{
  "norm": "rmsnorm",
  "rope_fraction": 1.0,
  "init": "normal",
  "init_std_o": 0.0,
  "dataset": "wikipedia_en"
}
MLP neurons of a small language model. Each row is named by its layer, matrix (up: input weights) and neuron, and shows model dimensions 384-479. Each number is 500 + 40 x the weight over its row's rms, rounded and kept within 0 to 999. Numbers have three digits each.
Before each neuron's rows, "fires after" lists the tokens most often just before its 100 highest values on Wikipedia text that the model never trained on. A number after a token or word is its count.

fires after: " the" 51, " The" 13, "The" 6
L3.up1369:518461448515472423457490507486478477536492352503447568437438498521558494461482486445411455526490446558525501504549508493450498413484504562497541507431392537499496502483480473473555484521529462482486471515459508511484436487459456436499489472486510554601482502432487540548468524531507464464

fires after: "," 35, "." 20, " that" 5, " The" 4
L5.up140:464466477539562520547559579504533488477501463476467617493503548495486557496494476478543420561513488509526497481528476486469479458487483528474506540454436608424485457495491527429458548558532482495501419546489540457477525548555468431507468500449550506542605514504429475539481511498449492491

fires after: " |" 33, ";" 11, " As" 9, "," 7, "1" 4, "3" 4
L3.up450:506492433564468520575483541506433448516497411497454487489518466579490466507618506500513433468537520578525519541480505419462476447494450431533541559486417483521543420483499552520499497498535493454474499517491545509502489475449496584490519437528483426438569569497560544556474584456438461485

fires after: "2" 27, "0" 24, "1" 18, "9" 8, "3" 5
L5.up1465:458437514474516499426530459464484474454512530504495509492510536483527553405450531466433449437534536508484499514488469515503463448418476552450441544593496428482450526510393453474489501548429536393439496506477516469544529534502454473441460541516454526487476547454522524500513486453484479473

fires after: " |" 48, ";" 10, " of" 5, " in" 4, " the" 4
L3.up1662:480505453444430480518522499456470470507488433413504437552508496464506509464527459537505488507545508518481533542472494440583528521539489552515505540464473538577572511499462532482544474532451524487441503488548489483507467476507502471475442498419517619547502524440476523488492531421490488505

fires after: " |" 45, " " 19, "1" 9, "3" 7, "5" 5, "4" 4
L3.up1953:515496528488497525435494513450492501449513474506484497433531478473533435471532423539509425511528574547506493581470565485448490463528548472457500476451465499474499444517552499469468461429516399453491491478545467533521548490501586480499516424504523490460514539464543436477492534491451494492

fires after: " " 86, " (" 4
L5.up291:546563487530535439497510531444497525459440548492490504510482582467462486504481514534487606529517490512538501507494575545477506532465533503402453549444463437516519569449450475544511511396497414517508440546511547469483486519477543505456468504550465567509552501458472504543529490510474574491

fires after: " " 43, "0" 15, "1" 10, "3" 6
L3.up531:445586492472534525503505516461554486543491397548388465485579454508518583454501521550454507524543440495512504471476517518467469568525513514493472519407468522480482406520589461520505467578476518457576520509442533571483461506571552501473541491516415528549581537532561518471413508513480512409

fires after: "\n" 49, "2" 12, ";\n" 8, "1" 5, ")\n" 4
L5.up1554:469501474456505537531486494524520461397463516460483475485547519520525478444456522528472535468499472590442508490445488485514493423473486448551455443559540544471501497458409523456498508531526552502531420509466532448532529509517533485448477516424542511559518528522564521558499531427487559545

fires after: " " 52, "1" 17, " (" 15, "9" 6
L5.up202:531531445586471481483441475384447493532522503462536480530472495490486561440568506526528453481498508504552478558457513548506481507454501527491560433478466490407510474559495541589503584418460492479444461501500550584464466531497516429455472545527475518456616527528543455491490572540509561547

fires after: ":" 31, "0" 18, "3" 12, "4" 11, "1" 10, "2" 7
L3.up1733:469528517502495481475462563523455480479497443510537536466511498542509510449562471465508551513511557539502530553468528499537497522543453520484527457503535471482513444481523420511485577548534532559472425495550519509495438501509507456434516486560474557490470460557507461499501473471516461388

fires after: " the" 55, " The" 7, " what" 5, "." 5
L3.up613:485532402519486479423468433518452465500505510439403436560513524538534541525470472417495494480528473529495546487463520498472432467508459579499526556466455514569510517521522492483491460523556382461440470456438509524478490550470411448497532472527466559539528583495540526475502543514466512508

fires after: " " 31, " in" 24, "," 16, " February" 4, " the" 4
L3.up1976:424527459531535538560549478490510440531537443470475516529554422421460501520504445446465450481525503601494469559517501469460428465502547541528505589391497521513528440495521503454490543428523471437471395568516488514491462490558522415498603497466481574516558436487473540459502527472469581502

fires after: "." 54, "," 9, " |\n\n" 4, "===\n\n" 4
L5.up1514:499510485554491514549538547507498509450532488505462528509486417551481484515528447494495486410525455489550539546506503494535494536503395509472505477501432563532488501501453502466473516528536461545495427529464486508555449495513463442487543496576472469539503600520569487525516509474522540405

fires after: " in" 44, " In" 19, "In" 12, " " 11, "–" 5
L3.up1110:483537556487519454550495585488510482516532476466511490525449380543447471426491445480495505515506419520485566573458520492483506450522531456518504470366472508429512491474539505493571525439522537415486404562488571513517459505565511554438532450490483550485516491481486498515546528485465531487

fires after: "0" 29, " of" 14, "5" 12, "3" 8, "1" 8, "2" 6
L3.up981:507501530495465471526508500486500477505520484492416524439470450523498505461466477525422506567489453527497487487464551458419485465547439547420467503380456529523539480466487501533495519573490473537492518546507533523484489500467398563410513465522497555516578486470536503499421572466436415506

fires after: "9" 24, "1" 19, "2" 13, "8" 10, "7" 5, " |" 5
L3.up911:551492492518483479428498504508471493516491504555549501497541501448468543546502451493509478548575489491442434485502495494540478449551532525444504500513415543492494509496587544471491552479519582445451578583460514527535443437492482539416496561507425538494520541467454473485468531472456526491

fires after: "2" 24, "0" 20, "7" 9, "4" 8, "5" 7, "6" 7
L3.up1556:517556560561525518561428522490472494500579471506524505460506484526536465447562500503448538520488481554512507478528506539551468502546479550453516435486480512445463405549474450529543485545556471514469493456552535506557479497510509505413500372494532439451591470492484504468476542460464482498

fires after: " " 27, ".\n\n" 14, "\n" 9, "|" 7, " —\n" 5
L3.up872:462499521450509486505530440531436466464452452473470430572577510478543429449555504462444456542417441551521437487516616525469488483474469542570542476517488492484469469426450460497521548506552467432466478494450472553459422494564544472488550499477530524567495523459505528525434561503484563463

fires after: "0" 51, "3" 13, "1" 9, ":" 7, "5" 6, "8" 6
L3.up431:497548567522565437470480544447473475483574503500492549520497569470554486477605468527499458455502565466485547514444592503517384506524487510368573407483505564532513447512501514556548506473458538502491493469506545499502406446516473479444484484532501470457504506498480526503543479446463535538

fires after: "1" 33, "9" 27, "2" 7, "8" 5, "0" 4
L3.up1892:513455496538444529458540447527466516446499451535512483417487515513503512469500534495502480528524482476505494504528519461460496454501440521458561554463419506444554528482516483504580476543516536595441474560520510574496484460469476478529527481505497563512526517399499504545451469447444510460

fires after: "2" 27, "1" 20, " in" 7, "4" 6
L3.up1508:501536439547489510498508519507428474433459483521496505478474392388528520509492497517525471529576430445520553508416528454543507553514476592512517540504497504461456492527540454456507474527490522489482516573439472515492486512499517487460590485564459508490496543427439502512537535458512485512

fires after: "1" 41, "2" 41, "0" 10, "9" 5
L3.up937:536492533475491523481494448491545455507518485509434486514433556530534549457494488470465521479511517550544545513520516505461534427482510478547492530521480514449454500418409539417553569544504508529504490582500495489543514471485459476499539467466558543493503523472461488540418510519475521500

fires after: " " 20, "1" 19, "." 17, "–" 11, "2" 7, "-" 6
L3.up1753:428502590541507420502547542440412516500524486433545521469532527549501501528501538508472559514459465540483463608487542542418509434555529506475466477470472490488547495459481510548541519544504523477565505473510573516553510435492488482437535547511507504517487575616563542441493528482476488493

fires after: "." 82, "," 18
L5.up1870:528498480480457467453593498455481409458511464512491480481452451491463581448495442452500494486558472525539513576498527587445487476552453544525531479459497474488427544564451460470464488450518543454382475593562584495599485461539470446413590522530468500543519465476523461490610487486543496425

fires after: " " 54, "2" 14, "|" 6, "–" 5
L3.up391:498451567453573484535527463529443459466508460506485464476510442524582467487606494470504444555466425490457519522501528410516508512566488535528583460503495497510530528491482549487536532469506457451445475517527465443491484500543526513470529420486550417572555504495533518525491558419451541418

fires after: "|" 49, " |" 11, " the" 4, "===" 4, ";" 4
L3.up1825:468563463549513472486531534477462455409526437523507544484498545505452517474519444526498497477513473473539462512530539441444494500481437460476450512456416474440477446528440522476478551566499470474446540521477499550494533520514516495518504424468487591500498605562531569458516503488465586491

fires after: " " 47, " who" 11, "9" 6, "1" 5, " size" 4
L3.up1173:444553586485442443428543582550446495472536481455499487520503457522392495515509558550423523537505553516468469509523536462490416496491491489516579438518513469565530508437470432444510477561431549490471571484518524540598491532421475460508556514472480571556460547550482516554456487462445586468

fires after: "0" 23, "9" 23, "2" 7, " $" 4, "1" 4, " the" 4
L5.up1252:437522513452507459489505464488472521496491440547531556467473519524451571506434545481431601479527524448482517543506518500533466483483523556541546488512476519513478500544507463437481536550500549470468467514429493496525487506474503454443501514514491545488565477539480451495402468458478563485

fires after: " " 35, "," 27, "+P" 9
L5.up1905:525436490461488483472557561438500523430499491555465500415543512478448493458495516493465496500459480492524519488500468558546481473489490538434507509509463470543475473516477504545577566460492469501471486543574520598496438436490486487483504471420459537477535512559573566387469524543477583477

fires after: " |" 36, "|" 21, "%" 5, "." 5, "9" 5, "0" 4
L5.up1264:508472531449454534503487468477502485543505458499526488397522488535492467443533496496474473530442497556520455509460510437518526465481488504553491519461515555504460479498504483483520478531469439462475470542533553499593470455495457494512434506472532564521551538506468469506482534416531522447

fires after: "2" 38, "|" 17, " " 14, " a" 10, "1" 8
L3.up1547:449478478548524502518570437504452452473473443517492511523447469515581542455531560499529538512470440520528522529483499452506475410536496518431551461538443490473473545485448511524507576478575536468477544491502462477524506526598489574486555473584476492502476458508494481452466581472521505491

fires after: " " 40, " |" 21, "1" 10, "," 7, "2" 4
L5.up196:510506458494467513422523447482497494430478490466502536489535513495530458458454448533561504395571491575479475489475559508464490480570446504498491556489526524457476444525484523553502527496497478518447465507488453543498432549432524593529522555533467482456546504545490471525534550461483515445

fires after: " the" 59, " The" 10, " on" 5, " in" 4
L3.up1515:570449460476451486521498487478439476482522435443467518531475521520421582566511461479475548430516486551525530504459544443528459502585476480579519524532440513479592536555400561474476521491437467490459438523405505524502451451555461472494476532537529565546575484530511477498487473450521536463

fires after: "5" 42, "7" 22, "0" 11, "6" 7, " " 5, "4" 4
L3.up1397:490523535488518551551558484555446477469594465528505503431473537455505481470481458538522422462489510512531514571486489449489457450569438519548540474443542521528465426407471465490496546490477539555476458490537450537517441508548552513450550466489522497485527518450470467502469536538480504410

fires after: "2" 33, "1" 23, "3" 9, "4" 9, "5" 7, "7" 5
L3.up290:571451455554459567521431453534540444468517486473500498498485425523479495437498525523561520548490540523476519499439501436470458582517527528547517513449458444475542457560609528485542489528543492465448414511502467486518547475529477506504565511560440488467509467474514532550471498495490423472

fires after: " of" 27, " the" 20, "The" 4, " from" 4, " a" 4, " in" 4
L5.up1464:517432519490493498516460470498522481520495431483503507536487515574575556530507451533517536449488467474516509571483477439512509525505519477461571544458471489479587526568396488468580456562439490472452480481465453490512415482522519521440467441521471560467475459443520526560431466529497494479

fires after: "." 27, "," 25, " that" 6, " and" 5
L5.up1758:513479505530552475476495531508457479506560485533417482508570466457507538436586526431518479522457468554473509503496542499436505452463429538513509473525506525517567518516449502471432515507539519511498495526517515481563496483525459475505536484501482523478520531550482522458498576508473555539

fires after: "0" 50, " |" 4
L3.up840:478434520491475497523523448424545519511521460471510412436461508555474522441579510453461483507477482493554430484492391441565445498541544474500501459514491562432502508502515531458510472585502462465483483522481520491492601438469513516529510443460482513512531537476484563520508512529447558418

fires after: "1" 38, "2" 28, " " 17
L3.up1949:478509431564498468453612506502429468472516541482529548517462431480542524569567516534430455565551450429508449470445557559518500488518438544549521469467515544424526457512520496518532494503514490512495475553432523506537530561600561478557499507506461573511471509523484524514434510509465522472

fires after: "," 24, "-" 19, "|" 11, "4" 6, " |" 6
L5.up811:517515506466494482493508514425490481511535465485392411451483445551521525498584453539498480478487398481503525502453531438460523480519477600483462507493449541426430562485560458515488510471541416532419510506453496467575495460444488559493505516433455520544510575498457483430499539470550511455

fires after: "–" 31, " with" 30, " had" 5, " " 5, "0" 4
L3.up517:472538531428468459513502551481463495496508519597594497514500478522526548495460544529457499547559479506531510519545429532571483423509500540479564509547551466528463494499486466566492472503541503511477501483518516566509494457494462498445521518447461472539537500535587547478458513504470527440

fires after: " |" 30, "|" 8, "5" 7, "3" 6, "4" 5, " " 5
L3.up323:516529550474506490502499471545515487471512378476493520483512389503530577461518531484472470502564461566487487509465457496496506522514481574584444514514482528453595529504532531556469509485499494433485474527503459507571501473545482535544551513478501542488508504548534509514436509515511504439

fires after: " " 42, "1" 21, " |" 13, "2" 9, "4" 4
L3.up1720:506524524485501476502513527411456443451517472508496555479515485490545477456539495489577521538558440574458545488507561540543494418513471449473524504496451558512510456485544483506636538516536506512476462510539467501505478456536505495428558445515513468562536524495505487502506480482516501474

fires after: "2" 50, "1" 24, "3" 6
L3.up268:526527478507481507573480448523510459497473496502470464526459468481534542495565523533448460515516471515461572533494432476497454489417484562506545482465496486488519421531492520509494445525527499514419421467463491460543510495533513498439568510525504413497573502521516532490445573473516468514

fires after: " " 71, " |" 6, "2" 4
L5.up2018:507476476521498441449500495483503477429575500458455473544533471546516505494493547507489527457550452548517474485501498514503465478457484530549490541530487536438530493493490485482487501532505560472463458535475452521553476502474454466412518590500520518514532511499528494557523533488475497496

fires after: " " 31, "2" 10, "3" 9, "4" 9, "1" 7, "6" 5
L3.up1296:500505502533503500411477499507378479464526509464506538508566529504519473480502509488523493490546523508509453501516533534502540481522486516457509471482508433449473449507455515554465537474497423483440468468530556531502472510427518502455492432470511474464513421515425476510518489513462538450

fires after: "|" 35, " |" 33, " " 4
L3.up626:487528475575483511443516450576476463429525453526492579462524474488538507462480459443514416587549475453435480517493482444471509505510509560482467543510444522416570483586522533422515529493494479460502498506470481553550470475507528445497427484469503565492451535521525527613452497511440535474

fires after: "2" 53, " " 16, " his" 6, "1" 5
L3.up324:519502529504494468495521490491380445488477452529446476483472442479491507498539447519503441553506460481427453528473394492546409538504373525464574495535492544475528513466595576417508506543474505520425539505439458532500522476563545486437524446477479544592525474515461521484487506493500432479

fires after: "1" 87, "9" 4
L3.up1314:426536487485402514481499491482504476468506406529518465487537405524534479541440510466411505429556493525518546535553443579506480481457448435558503515453372502546557463548445432480493521504529538456412499498458493537511524465515448489469539459506520511484507560506523484465456455489469536464

fires after: "9" 38, "1" 25, "0" 10, "8" 5, "." 4
L3.up1925:419522545496460486427511499482505489490530428476457562403570469550457548519496485420411511534523515529492504524566494494511483462560476461430473530443529483470528435490468445423509502507509510466495521547476515531561579474457418540497515494535518547509520548488494500441429587425512582487

fires after: "0" 39, "9" 13, " " 10, "5" 9, "==" 7, "1" 6
L3.up1611:485447486468470463515503452487420511539527505486499481424529484488469406438448514473516473503523497510492482536444460478559487472525496564431508570464493512430513541449525527550481522517501523506510495510381540536560522464493507509447495414519532590488506495516533493554433540462513520486

fires after: "2" 61, " released" 9, "1" 6, "0" 6
L3.up1617:500517548472528484542463561415418511527504483508529527530486510471529470531490484563462480571515465524549423509489534548500474493631446514395523537502484534457453478516553537541479494542528488510541479498503523542494496501491505516501490510517445514489528536556497508547540512514487551545

fires after: " " 29, "." 21, "0" 13, " (" 10, "′" 9
L3.up1040:540457563487487453462516506491509471529575452441543478442471485397512468483537541507460545486598516534486470511524545518502498384518489455438576446470540477508513455490528525535469462500507463453500419538527533521484505468527479443523529538479554545531499517514450576494486519503484476458

fires after: "2" 49, "," 18, "1" 18, "0" 6
L3.up728:520516458500585464545568498474448450438506482470387429466520518479499584409483538503460526502533472485508544609496478490485405432512496476559481522462479531436552465527549463396475493513531559526457540504503549481492448521497542502511549445460469494525539567438478551562488518487480533516

fires after: "," 35, "." 18, " that" 4, " and" 4, " addition" 4
L5.up1499:536429533468460464505519468499492512452512451566492568526511454480489514427545548482453491510535482526550535559541546504531550486512460512530498498540507535493508506523472478447513598508498546430442433473498490525590431552559478446550494507515492518470527578546507554491530486496466482483

fires after: "-" 22, "1" 15, "0" 15, "2" 13, "8" 6, " " 5
L3.up1543:475511507496509477397510536443558490439544498487490451526516511504495557488475493503440457552559417496479528559492506447424436457542509584400518524483522510486564425449568392440488560487471495435504490457435493482476549476563465573442500477482448495484478488475451457583501534488481543472

fires after: "1" 56, "2" 21, " " 9, "-" 6
L3.up1739:407445491496426497478536414454474484543485469421401492418485546470482517494479452526469498497515511460534502461445507449577436500495517518516454542479457585445456476517484504490580466547486465512390477560505542489631471517482445564458518492482549515449537548521511468551513534473521500443

fires after: " " 74, "\n" 5, " \"" 4
L3.up93:475448469554500561590492495567472472482491458514497435509514521490544526447517509445432486467559533536507400527475472494451470462500583522508489552558486594509525428458469505573543503455454480504449537489485504506527410550477531516537506448503492536466444462485483596561445470496503570480

fires after: " the" 23, " after" 17, " After" 6, "After" 5, " before" 5
L5.up849:477465485572489478515595472462421494477571523487389447446480509460566484520369554487512507531497495568492477503505518539437512486534426550478568429443480530496541417489420481465491495554515486476493466489524516491494462468496541479504507448550500529549492557529490523538522511583480477454

fires after: " " 21, "0" 20, "–" 19, "-" 14, " (" 8, "/" 4
L3.up1245:454397590507462481425505551472503510506585454444444548478528507468478528467550543501550478504515508546539478522535469551409530449518488474519510529549508510474487470430504504476474572455508508510503453528522559523536521504508477509495467540516452476531550578534541501507493561491510477499

fires after: " for" 35, " of" 35
L3.up633:442490547479498487470583497480447498542521506465483458480520465495430575479546525458491478555497501554478415492521496491503465526480449571469499462492424478465509534427465485471512486582474486500493513520497529531505538447537447455466514452467524535472525522526453462459479498444508520424

fires after: " " 46, " (" 18, " on" 8, "\n" 8, "1" 5
L3.up841:557491510518506423549531443499466431533540507486493406510481501486538487432521495506574501461558513500506488500478517536571539544470487550494476461535456536514547430476491526452453510502439418511500527484489507543542392472488581558469514463531540579501491541470448432518501534513569472471

fires after: " |" 52, " " 32
L3.up1450:475467511533466508469478488458502482521512480492502537533489500511494532469544456585494543505586486563488542533529469547504517519532514517517476499499541502460482486512548531545502547462507440521485491497548514522523473552449592534508516464494462517492552549443563491502535621504506517545

fires after: " |" 40, "2" 7, "9" 5, " election" 5, "8" 5, "3" 4
L5.up942:519440495508505501497458407518487479489554491522527505504523534487496500502515493442487462464469501477511460533548525446489445508510513441472545529497525629509537418468430485476554506490470494557499530508513511579519548475492461505493471492492467557491563479550483503514480565430496495450

fires after: "0" 34, "," 25, "5" 9, ":" 6, "3" 6, "9" 4
L5.up16:490561499447521452480501550514481505503503479512453533532546511461484473459471440508523461470578450511457491612491561520487523529517462528421573489518465564498549491505470405516557509525483524469477508471483531536500484465529507476456458446503460511562565505508532465542447521473501411431

fires after: " " 62, "–" 12, "1" 8, "0" 5
L5.up186:537512480510530481407550453422480489448524469475454555470499462518511596486451453531442600544486467509557514497553542512477421484563455463436561522530488468530513531521444510462503571494541476549436477565490555473523479499515515528452445588519483504547502507426549491512542560516486538456

fires after: "|" 65, "0" 10, " |" 5, " (" 4
L3.up1827:461462428613481494505545457478416518407518498515461438451519485548466535497559521487457496512540498517501577533492476463418528473536481476486478528519496565444563502506453516535514507439485444450489512534482516547639477460535504428486502462488473530503466542554534501542457443503464492447

fires after: " " 36, " |" 25, "1" 16, ";" 13, "2" 4
L3.up2:530536461466569473474551521446527460478554485438535537453551500523507551527467539466519495538537449539514467555438446489504463505457545576418449595477460455524456534471581499495554521519506501460461540458545501520502515484525482497471569477443447516528478548395446472553542497479436494507

fires after: "0" 32, "1" 12, "8" 11, "9" 11, "2" 7, " |" 7
L5.up722:463457530396490519419455508436505490480565544492521534565486564535497502451483568531458475534546446501518447467554471493502485448508507513421457483515436487496450479431467455451493534515505508528399523458509518477554511524505503530452536457421485550512506489506473504544502527536536522516

fires after: " " 30, "1" 25, "3" 13, "5" 9, "2" 6, "4" 6
L5.up153:475541447440544459537480526520522468399552443509538513454474529514563525409539544495426535476485500530458473552496491477496477548496442567470482469503491524399534463499464489509573497563498466497499454389540546519505470519510487459432521539447481553520506487412493466523538515517560509456

fires after: "0" 23, "9" 20, " to" 10, "1" 8
L5.up1097:516499606501472464493530490562435545480567568522432496506513491441521493490465447529449487552519544440530513484579474547479438524471440505538516481560457448526551470439410501527600481539481490499446473482520517594630527491460482488430488530526483549535454464541534527522467592462578498518

fires after: " in" 26, " of" 9, " on" 7, " In" 4, " at" 4, " from" 4
L3.up1899:459464517513512425468517534446436524502532454440508527474532407547453517474477409506470497536516479458451559603455507387444509509447524495477514493469475560502460429462518549476472404475462470499493469537426546546495474473520474433500531504473456545477526537494480543468483504474467547491

fires after: "0" 26, "9" 12, "2" 9, "6" 8, "3" 7, "5" 7
L3.up1845:547530487490516525513510535457510489458591437488441491448521513467502527372456443564434440526485362419467529573493573462463506440491434540594455559539528470509551421512562542481510477466488569542517537490529555540553435421511531503454580411523513507523579533476551474536529518529468493477

fires after: " " 51, "1" 9, "2" 4, " (" 4
L5.up87:545441568516552514492462457507517519460515433420497519499459498495458574508496483537512471479514518570511504488519572556490456480538473509409501524440483534504549506490528517477474523489467475498465492480515533447529450496463551497508444490537553508492555533450494427558432483470496494461

fires after: "\n" 27, "2" 19, "0" 15, "1" 9, " |" 6, ")\n" 5
L5.up793:489515510521517524407537468445533470468492450496508502546471455527514595430477506483461478487519521593480604508479534510478460583504523552435478459421456551492523444463489476489517492491507564510509450482551530511492505489539529486461507535495499559510587477537505451508431540501536534447

fires after: " " 37, " on" 26, " as" 8, " a" 6
L5.up834:506463425559426490507584490445499464498563439440483475547526471430494505511561540562467499460513468488541464473457600530539508461508528550538510453527464598408458496546476515526446436528515484495545445486494552493568484502478523529540511479573503556484499565465564507472520470512436516513

fires after: "9" 40, "0" 36, " " 24
L5.up910:493469540529532515472526449431514483483601496564510481516502486454474563453435524539538540377495481477504474496464523489476489484518491551488503509498487506460511570479564455490456498545467534493473477567525450516542456497426425550500496494525465512479568529480508520545574568493445494498

fires after: "9" 66, "8" 10, "0" 5, "3" 5
L3.up1539:523437503505513546486581500441475480506567446458537463518469505485498542525509546505500440455531473452490561521497510505605585539506515589432529503481412521481530501508465533472468506536525550450426483555567517541533501454530478492398442480484452583454539567452446432550484522456486498515

fires after: " |" 27, "|" 21, "2" 10, "0" 6, " L" 4
L5.up399:521496492499507502454530469478501482477473498452498575453545455544498550530489449418455510560489482561516578493487530585490476537512480486460519502406437549464486545482452485466538463559501501531435502527494499537522484474486515482525486532521501534467438585503467502515394509552482501470

fires after: "0" 25, "1" 24, "2" 19, "7" 14, "9" 12, "8" 5
L3.up1927:475448568487516485501480447502417501511540461486487555440526518471516516525479514519498458462542469507524443592524524537515413509536482516497520553510447545503470464459516494492500530586481467492463479523485549557547493513493543526469519501505475623472476479531496534574531543528543484442

fires after: " " 37, " |" 32, "2" 7, "1" 6, "6" 5
L3.up816:551488450481527528523499491546483443505502504473467489599495498534539506408526504425418431490488552561520460519492482485464536443521481553514488479478529527551467480508443466530469457490574483544486522445514459482513496515511493470542545426422475584512539447564497504498505558459509523532

fires after: "," 18, "." 13, " but" 12, " " 10, " and" 7, " (" 5
L3.up351:512443550544494527501504489483446523437532485501482492532507521522452538460506516531465456491447480546510528545484520507461453497507482564483469541539493546489457475500512454465458540491450512472460503526507557544521438482495534504470518500585489527543538601533580476539556546489501547475

fires after: "In" 35, " " 17, " In" 16, " in" 8, "1" 4
L3.up186:515529477501461453454507465524465517514502487420479508511498522448532508498500554477463489523445551471482478559489599495458505479526548545506486562433497501503543517544500532542488484440423441485431422520515482499568481499528529599454452516493477565481575487465520462522438534513482523447

fires after: "0" 75, "1" 14, "9" 4
L3.up661:486484448484384449486532527492512447468590451475500462543527567506513478446472524481405499503514494500508602448518462584523495462518484497501540471540461478474534500513494532519473544521532490518532512483556559484525516543524432511492473442507443497463543497472456574526463509513539494485

fires after: " |" 56, " " 16, "–" 10, "1" 5
L5.up131:413522453506484482440520545496511471420483477497423504462561497505520619534461436504488567453506446475525557511493553467482440561528494506486537477441477607493528423498516445499517479525507435451537475514536521529506552441439443446450491527557466515481548551489479505508520448512463512486

fires after: " " 50, "1" 14, "2" 4
L5.up1038:488461513427543480451535483514498427488559496500511518521520502531499533506544452556528449412548479541470500462508475474520497495512443506514496525486498541472537429507574498524595514500472485562467491484497527559502433454534536468532473492485514590535508562447501454569459537477516504407

fires after: " " 50, "2" 9, "1" 7, "." 7, "9" 5, "8" 5
L3.up267:490541482486570407435464501496451515414546525523503503482552543486488513482438464506481477463454549551494498532502520522523457461529496528495490489554489481393492425530522559489464529527485531455523456580463530563494591497473470556471473524466502528519556499509458493626416538480484517472

fires after: " of" 51, " in" 9, " Los" 6
L5.up1580:486508489512486528495590566484522486499545512517450453457511436499470540495541449486413497513521513502481469498502491499434493492420442454498434575481388523472534510423518507400525476582476497536484448524474515487435498527540541504453539478531491467508514464598458509523469548480478485518

fires after: "." 44, ".\n\n" 8, "1" 6, ":" 5, " " 5, "2" 4
L3.up314:526476543538476483454534533435412493474486505494478507416495526447433546460486481492521570510478476544544513549430510462486445454528431507433517496438428479519487478522471498518480506492472511485436470576499538508589509497503411536520570509477465525512505505550560573517519480512495447464

fires after: "0" 32, "9" 26, " the" 9, " a" 6, "2" 4, "1" 4
L3.up317:475517538549501427506453469480487463408535484522435516565522513476572627474502503464492481525559554543503463504485446482485430511676419532475584533487518536481517534518476504541519495505529492491497495508471469506536475529444513435438516473521442524473576504496494541579437494494573565441

fires after: "2" 17, "6" 15, "3" 13, "4" 11, "8" 11, "1" 9
L5.up1009:483489474494485513485518420412466432481562499521504457471420522454515499449444521490494533411462501536463480518484530524467474453476534480406512482601464515466501514476549452503449566524501494465486488505450463431542512465591430548430518512515533500472539542488463479584494519480539478421

fires after: " " 54, "," 20, "1" 7
L3.up628:495485471473481480456541497474461470499511540465472517514592515482564592417451569516480500450496522568486465545492513522506516450517445541459548457567547498515520451470469513500493553516458516477534512493514506482548500512463486517523509520451459505480523471483443535525467519558578595488

fires after: " University" 30, "1" 15, " (" 13, " also" 5, "2" 5, ":" 4
L3.up1471:482495565492449432451547608466481444574517493465448536495500540488454524447544460484575521527509442511450509553463465454501488511550503449494462499475486534489437540480506517457475463505470436537392477489511527471545519565449513517562546468464474595482551566558502542493526439492494554502

fires after: " the" 43, " a" 19, " first" 4
L5.up408:433440467517560479534491472493550466500528357533492487454505424523535553428460476518481545482437471491430449489534506517516494446501494604460526547445484429503519555467496409551548512477504482473527524546478518491516524362485552497471481490439472544579442485494503475525470589449523502404

fires after: "," 43, "." 30, " that" 4, ".\n\n" 4
L5.up504:459517472539494437476520538473456444467538518519476558424511521472505540490522511450500427564450515479520553522489501435464512457480450545525515513525472533529480492540485488453528579520450508503412514490471515507530492466493437519502541469496488516533511486523477544486448529474469494467

fires after: "0" 38, "." 16, "," 10, "2" 10
L5.up1776:532463537497491449458467563486464484435531553443531445447491521517527474489495506475525489573510501513537519581473549515490479454597409523420560448446509546463473491532547491462443501486471510506538516506510566533452460495523530527511454478537503497498501504522411549452527593427517488415